config.toml
norm = "rmsnorm"
norm_place = "pre"
tie_word_embeddings = false
init_std_up = 0.0314
MLP neurons of a small language model. Each row is named by its layer, matrix (up: input weights; down: output weights) and neuron, and shows model dimensions 16-111. Each number is 500 + 50 x the weight over its row's rms, rounded and kept within 0 to 999. Numbers have three digits each.
After each neuron's rows, "fires after" lists the tokens most often just before its 100 highest values on Wikipedia text that the model never trained on.

L3.up807:425528506439566484530462497562490390478398492456461478478448398526473352587458523520524499498551424437519504492517532458456413487515461497519475528466504481519494533442467526551515465527472501507437484454460501541522421580436493520586505411493496428461491579513566504496499570525407454498
L3.down807:490482496506457497552480523502416468528518542517457442475538560575506480507498473470392496549560522573457513534445517416440520470580536467600466448474479492464519509485607558508446510522373549604488535510476527567439502501468564526546524433514450458513483527508496638561463620557452471445
fires after: "6", "7", "8", "9", "10"

L4.up1244:570457495536543549599418483490454598468580457494481433475529607479511427557600603501504505474573522405608569461514518483451524502509543456500432476357481534502533440650449538504590498527492477405545520492501429493519531475478462495447463473503529602445486502457514502530541513483556566509
L4.down1244:427507562390526491496368530521540621488553484536435515516495453505602461496522474387530512431531555511465565484463480499511479459523554462553528517393419541467450459401468485445562615500415586518578450538507508552519547494463551458584535430495563496478487496489498514579481497506463382606
fires after: " J", " H", " F", " Br", " A", " L"

L7.up356:527601425537451468514598497450499594512517578476468503594459531542565480437454493464519508450523447564357581519419435576561541541468508545418489639473510469510521540385407503482436447461479492491549606452411556480447447605402529539433431521440466540465468491481509526464598455526507505457
L7.down356:555529472497540531451497654562513548582541472516421498603547427528438485531572487525507489418465468494486521453475563416461475443492542567509520558474510444497474602495500457554543492517514436527589445532647530453512559524443437504430420432464503485403563427547506507460538430493523486426
fires after: " m", " M", " b", " Cl", " f", "h"

L4.up233:549590519532599642547477569547582499485503512516509523557437540466452524528440512424531521533519480543445497477550572455535533546548442533504542572532577546545518485473441413508505520496444468533494475576600494448471514492474494547494426488432492428533562528474451483498528407430464515524
L4.down233:625469489604500557538418461548499485500540468488487531509450405492498516528528463425552477550506443490568466417452419546417465561498491536442471466467569519472451432527473502504499535481480527573428461456429453565569443523455519549385561485507553429489424486483534532471503509496506525492
fires after: " M", " B", " N", " t", " c", " T"

L5.up514:574548460585495537586538569492504485569547530456542487454516578454457508467434527509501469519401509418355555545495477480473523507533542495521502489503547486454511454441549503520434458484464454459430526471533503568463445580501465547443465571569599486485599507471651507500397451562462458515
L5.down514:581573564524510448505437597457487549551547508551557516570499448517431506568487571603502563486419513512468443492464533480502498441422568460415491508513483532577558511582527508429497464499520456464532474494430434508479606521422490495466627519512578485507536472483518495415452363483472594513
fires after: " B", " S", "er", "all"

L3.up1489:558548462475569433544566503526547407443551455462431481508455559474522488528464511399559547530585497480482479447527558554470510528521494444450426496473567480480512506441550457495539448524377535508541449474473546448586492546558504440563565564573530485467545547497565493569468519474448435511
L3.down1489:584511391521511502545514442482503568592416474608515492521532511485535491539474572379443431527468534521540497577469537466432484424506496485627529452545356452456486563524642561463410453552470523603448543505549562563465516427510482468481437373429448502488543490394575443551530532464526440484
fires after: "0", "8", "6", "7", "9"

L3.up1521:578498478512455520454443627525375399394473475501405484493458377481532460446520544499502512504529409562461533480548533521372553507534549508507515518568503544559486457518477479450479596471533537568495434567525532493507529415570561434561462496489513520459495655592453507555516571437485468545
L3.down1521:579453512560615465473465515528527497577544514515503460497520540403608490605473582455472528462531542510381566475453470481464493521562529565566423489513514522453480405490529450519492465592562530504494465522569443523456580466512533366532513484470528501487470484404536454512594539528480479430
fires after: " T", " D", " S", " s", "T", " d"

L3.up86:572521508569524491475506482447442444482488431536559445498446610514441417478527569490537530523547416538518504522462482474373493477493410502592507494569531592555497566542457460458425557434510501531559441590510435496458469420509488552459512453522482564428498521405447504605505551510481491587
L3.down86:432484442482528482554548435485488522498444444471547549429531609484523532488575551605512440497595391556574478522505519549389568505509521530497465529436452515516516552472459458547594371503544471587527514543539435495545541454539532553484543475583534452474454456492579561570521588564532493533
fires after: " s", " S", " b", "S", " F", " C"

L4.up281:517470523485510457477538470427401458459425524468439506459545381485467540513461556521475496438468505494475540488502583476572462539479486527595443564507463531427472502503568521482489476459432417395452497424538568559519438627407582571526486509439445550529412424519472445631532471457557504471
L4.down281:567525517420540468554548473496538500571482523568384529460499480602590508506530446582486464473514550543538550513460528503506445445523561635503539455593574631496434580497453458474441525519432550489498570410569470488455449445422445542466570427400490357573423421449552490422488574449491463509
fires after: " A", " ", " L", " G", " Ch", "A"

L4.up1305:527522519583504441511454583458459564451480554455453441484458507371489445516454528461408533511474484490545571533575452394522512519453507549467561481503554491459582511515469538454404446561463579471425555414512516531580583538492470513526528494570570546553629497586501489468487555528547490558
L4.down1305:528541486421533496596407498503513409526450456514410467476485488333497463457552472535481523465520478540515522432540419481491461454506406533511471501444451466534580600451530549453472442504419533525503447539523497503464525476482447542550533461444538486537431433434538423400552509485487484470
fires after: " |\n", "\n", ".\n"

L3.up634:458534439469444549568483514490472457544451431481573544477385377486479494498398448493502490489465567549501477499492397553522475465556504484587502511482515479537450472502457458452461573466457492500475523465527579543464399515429532507534450396458515484478575588506557499468531446490454451485
L3.down634:496509523404537511552476582413422534509481522514512669437480483620442502499482513509458586560521458520489408377498510491411510499509523532608459466479457491497535477550587484522491496551414615589485579450478548535477537455537519468556517526547511479518402559531412547457565556464484512453
fires after: " ", " M", "8", " D", "7"

L7.up552:570496445541493490497474489468485445473513562569508490487486499446449520578485472479433513446546511568552524453615402496521458471485446529495475495437450464541527499501490526572518520542407456551432513509573503552403527454549495553555569452456518504538532516513486518529508536457484592614
L7.down552:492434451482449533500499455435501438501510452553480543500492494541542538604448487562443518477492433572500481524484521509572557477548535611516560444525586466439483495418521624460500449528512506541468559501467471546512538535487457506526560465453487520584396531476452452579611499480519509556
fires after: " |", "\n", " (", "E", "-"

L4.up216:549460601499478581476498478433487536487436546462457400470482498575492456464429440541558504502482586594496437556567451591558478509497386575591435453481451520532480542455571505556505529480579453479463504421463541556453514551503458471509537482470525486505471547489508560458441455542495472472
L4.down216:535494460446570514573490498538524519554559383471324529559486485543515563514452495475525445493399409493478478433502556487586508491451572508520553459458524539520550542482436473506555486564448565459568517585495516561489528550508523429552580562431540444514403502535371542510465441480508497471
fires after: " f", "w", " bro", "ber", "v", " No"

L3.up1507:433564480558536404551448594462465571456473521503506526525415509531516518465513503460470520534543524497454478465575441551492492528530536382492493471461520496548446528459491491553493612529571587526523483369516595580452571496575544504489520572433520555471493571530493472459471431495538508495
L3.down1507:457422554492538521406525500492405513493488481575493543486522457486506557541601565481531521504496474547409477561551437509563464504522586526513580453464450483456464494434488482540450434432550548461554502541495456400598487618453491449557459541504528458602476546412490525436538508618513477532
fires after: " U", "I", "re", " I", " II"

L3.up1337:616469536514516534517388522573499433496449517544487503463507538479514537471427479558385586476424522511486411416447476501503465492529453429496460432533396465463462500530467484485598521510544510476434503456479559433458517440432515458447518462493506466557527542528588479541477434492543468484
L3.down1337:530484601427579532615467516491573509494492520568472569471497411440434430567490477464513533535502425493457495478483492505505460469491602486477406428554443478502553434451565520438520472439407595536534502441473477631514445520578461497521461478429521474495529531449542497571446443466482496521
fires after: "\n\n", ".", ")\n\n", " |\n\n", ".\n"

L4.up857:554522503506489477382443523460419489459412608428483501487528491381542426440445422560508459525514533526553554476513474522534528510474470550527502480525590511539431471552425535513446554530487548477534475448507487512478532515507487577567479439613497478524478467492504530476485555550574485518
L4.down857:509518447360507475547401543550458558530486468513395520501553562302498428507482478534451559457495527494476560518545401480463423483510398513546435557432443524522489632398501531526431468529458474539490497447477520502514517466481441525536555457515520399575485474528505486501456430520429509478
fires after: " |\n", ".\n"

L3.up123:507391366551529494510446436510489519539575485543498453526471591455491539482515526511461451555470509507567464562406459434568450490555459457505475462581582542511557435508467560435529466523540429411511558414418449594518513503467508373413471460492450583556500481425454455456583489546578484570
L3.down123:602464495486537596501531503579531506536559551375436377418433602547484440517591540459431568444500498565534488451414403548482490506520534582470524535546519435565484490546476547418445493529474486394472510421437500518485493584501441399445460503406611467486526471557459489486458483498515510519
fires after: " At", "ill", " l", " J", " L"

L4.up357:634464546524454503490472510427534453470532493523511580488556437500564503528549476503524506485539450509476552457579440571484499511515536562540468551567599504557461475498518410483580625553491503422467496515497515521518498462474578464492506533452481448505489589485562560481463551578536475406
L4.down357:641570466488564517535535558452462480534501494438452532633462511379375478539610437450546396522479538419468485510479469532442454529535425510495500434536411455483506437442517555429479500508394450534513528584499541501524508466488490561505492498472538491438438517517534498527462420525527506494
fires after: " t", " T", " L", "re", " E", " s"

L4.up1260:472509473496539556419489617436502495451524636523483461644421469454549585533514485419584432433621517491473524610576573465648492427512484468568523484571541483547538494411475497486452468433484499447528465444537525521541556536491490509519517511462460548489496476522458599479576491481543483493
L4.down1260:438489512503472481537582553536455375598492569503423516535451437618481472563553393517467489482564525506479521485484426434404472521526506593449547426477597567504599491443479551414589477511494582440460521465504521581556602334506500537567490427532524559524514545538560517523561600451535506494
fires after: "qu", " N", " M", " o", " m"

L5.up1406:585479475527506512558510463465533558530449563463488490440532520525450561543514522426558503475510559401520490570537503506548551481514561469618534497419462497474468424549396507498504527498482515549540458524545455466495532446398366449455555482495398617489536482477523551449585458370362509504
L5.down1406:566468504476615536520432502474515414538438514529422547552511529535467489518438520436513500504529533474501503388494444560564532487508442575421510477453493442356416561512581648490486540491541480509529470476489482515477517535529482487535369489490505606516502452521523550601492473478538469551
fires after: " G", " O", " N", " gr", " B", " Y"

L7.up872:406545487556534466487510469501520466508535508527551499511438551521499569463461459448492584505444551425483487520551502446479547520496534382458495523517509501514515566505503408490564476454555433461445559469501496543461508533515368434443446525438537504491559549502462486501530513557449526509
L7.down872:460565502546561532526506473493461467542612440501507497467513585520547501469515557549532446459554529518447483532461583513522414526552452464611467571548526487499564453477544433489536441538469559460377469496526425587494432564477480444555503525468514575568466561474438497474544582514521508426
fires after: " C", "y", "I", " I", " L"

L4.up487:517429420473562491537520497467472475473490436517567480539485530432456513515421472519484617478517455578485458451514519467529519536492599435484474548496516485478454548485453508494489496446525454423517543421483473493481441381523495472452476421485496558508534399449477504463507449620532543657
L4.down487:472493532561497602539414545601545592490488457557527543532456505505501516438528497491462482594551356564485564571485473463438490493452487457566548465488427481514565507473564486554560444509566490557570521470421521393430569559520549470534475510487503532505536505627547427487598478510516442502
fires after: " m", " c", " l", " M", " L"

L3.up631:525452447485465480560498504481479537544486531533552559439541491477471534517516474498453476423524445503487560502495598587423334544533570598552505492447499458480554534512522456505488477432496477472415507537626512562498570524505564437478561619427521406511427398512507495402549470521500519486
L3.down631:520435450455445540524476527483526516416564454504545535454468486470545572499482494548494487517531595555522455478508513478506486540491476583504488494417483455499487503484475608448580422430516427580479454493478498436523581553493574493604535491500522532442558479534427492443575510575495491507
fires after: " ar", " res", "res", " T", "ats"

L3.up57:558513528495507567489425419485506454544486429484555441406519511492586532343539428497458539392496505459475486419500476422466455594514413463447551516490476462401470538531474434486533486474541488468504439469596507540495497482517526517581532551463427461491547525451517497465394455553476615456
L3.down57:572518535465508536485466449556438452550487473484414529470419459493483529420481489546438478510500477521495487541508454484547487448533480512485584492434492504596463514428499597546592482524456511488459584457515607528584500386598633475531492475455537461431515536538460499482469539475571423460
fires after: "\n\n", " T", ")\n\n", "s", " inc", " |\n\n"

L3.up1288:509569537579466431527513541466505508483492490564476516412471524406576511435530448445493421450536501427509552562503530461423491528502505566537586522421497481520396511532515547515533434465534534438488545516621498459615531534328602485433516460498443486496476465453499440480484543628509529491
L3.down1288:438615498496426458578414526529430537556468440532479421489467446463454494554609467487475393572530581488488466495531528473440501501407533505569526567467462567460474595494493565590545495503518470450455490604545547510523528516508553483559405522548423495449398434440512442509531392558528416537
fires after: " Re", " res", "res", "ol", " ad", " col"

L7.up1400:484578487524498542479448503502590484553553556511514461538511475562436560531539460539471555468479502426530614465624483492490529455416513456455542530526473475587531574462511489577496506560598385517563415475629489486484556517517462561521504430520561540536601524442479457533524474574493500435
L7.down1400:513504501512451389387508486510486543559525453487528475539443531582538578523485419580490533395452369591563475526512501492524500483523590420551458502570466486492517504513538616447502489505555519598494459484470525539522475489533510510548560432519443554549480489445533470565516497563547538478
fires after: " (", " =\n\n", "==", "-", "(", "\n\n"

L3.up936:577527560518555457407606526484562511470524603513475563601493558419513485466382389466465520521539507597549487463510514517464477462552505438468506519473479530544555633514468516511497472535587434483546531473502496484439549519535574505405452494465492523402469551435585575545590468407518478513
L3.down936:591551540496415464541477430459550545499594487595444519419495501563566470544479472501560529438532486470550547461559531582487535421470486537508558456463498607525443425520596519546443500509538514491469479550485452462541472427531421554526458549512454484456518470446566441523564419507490455465
fires after: " f", " M", " F", " Sy", " p", " m"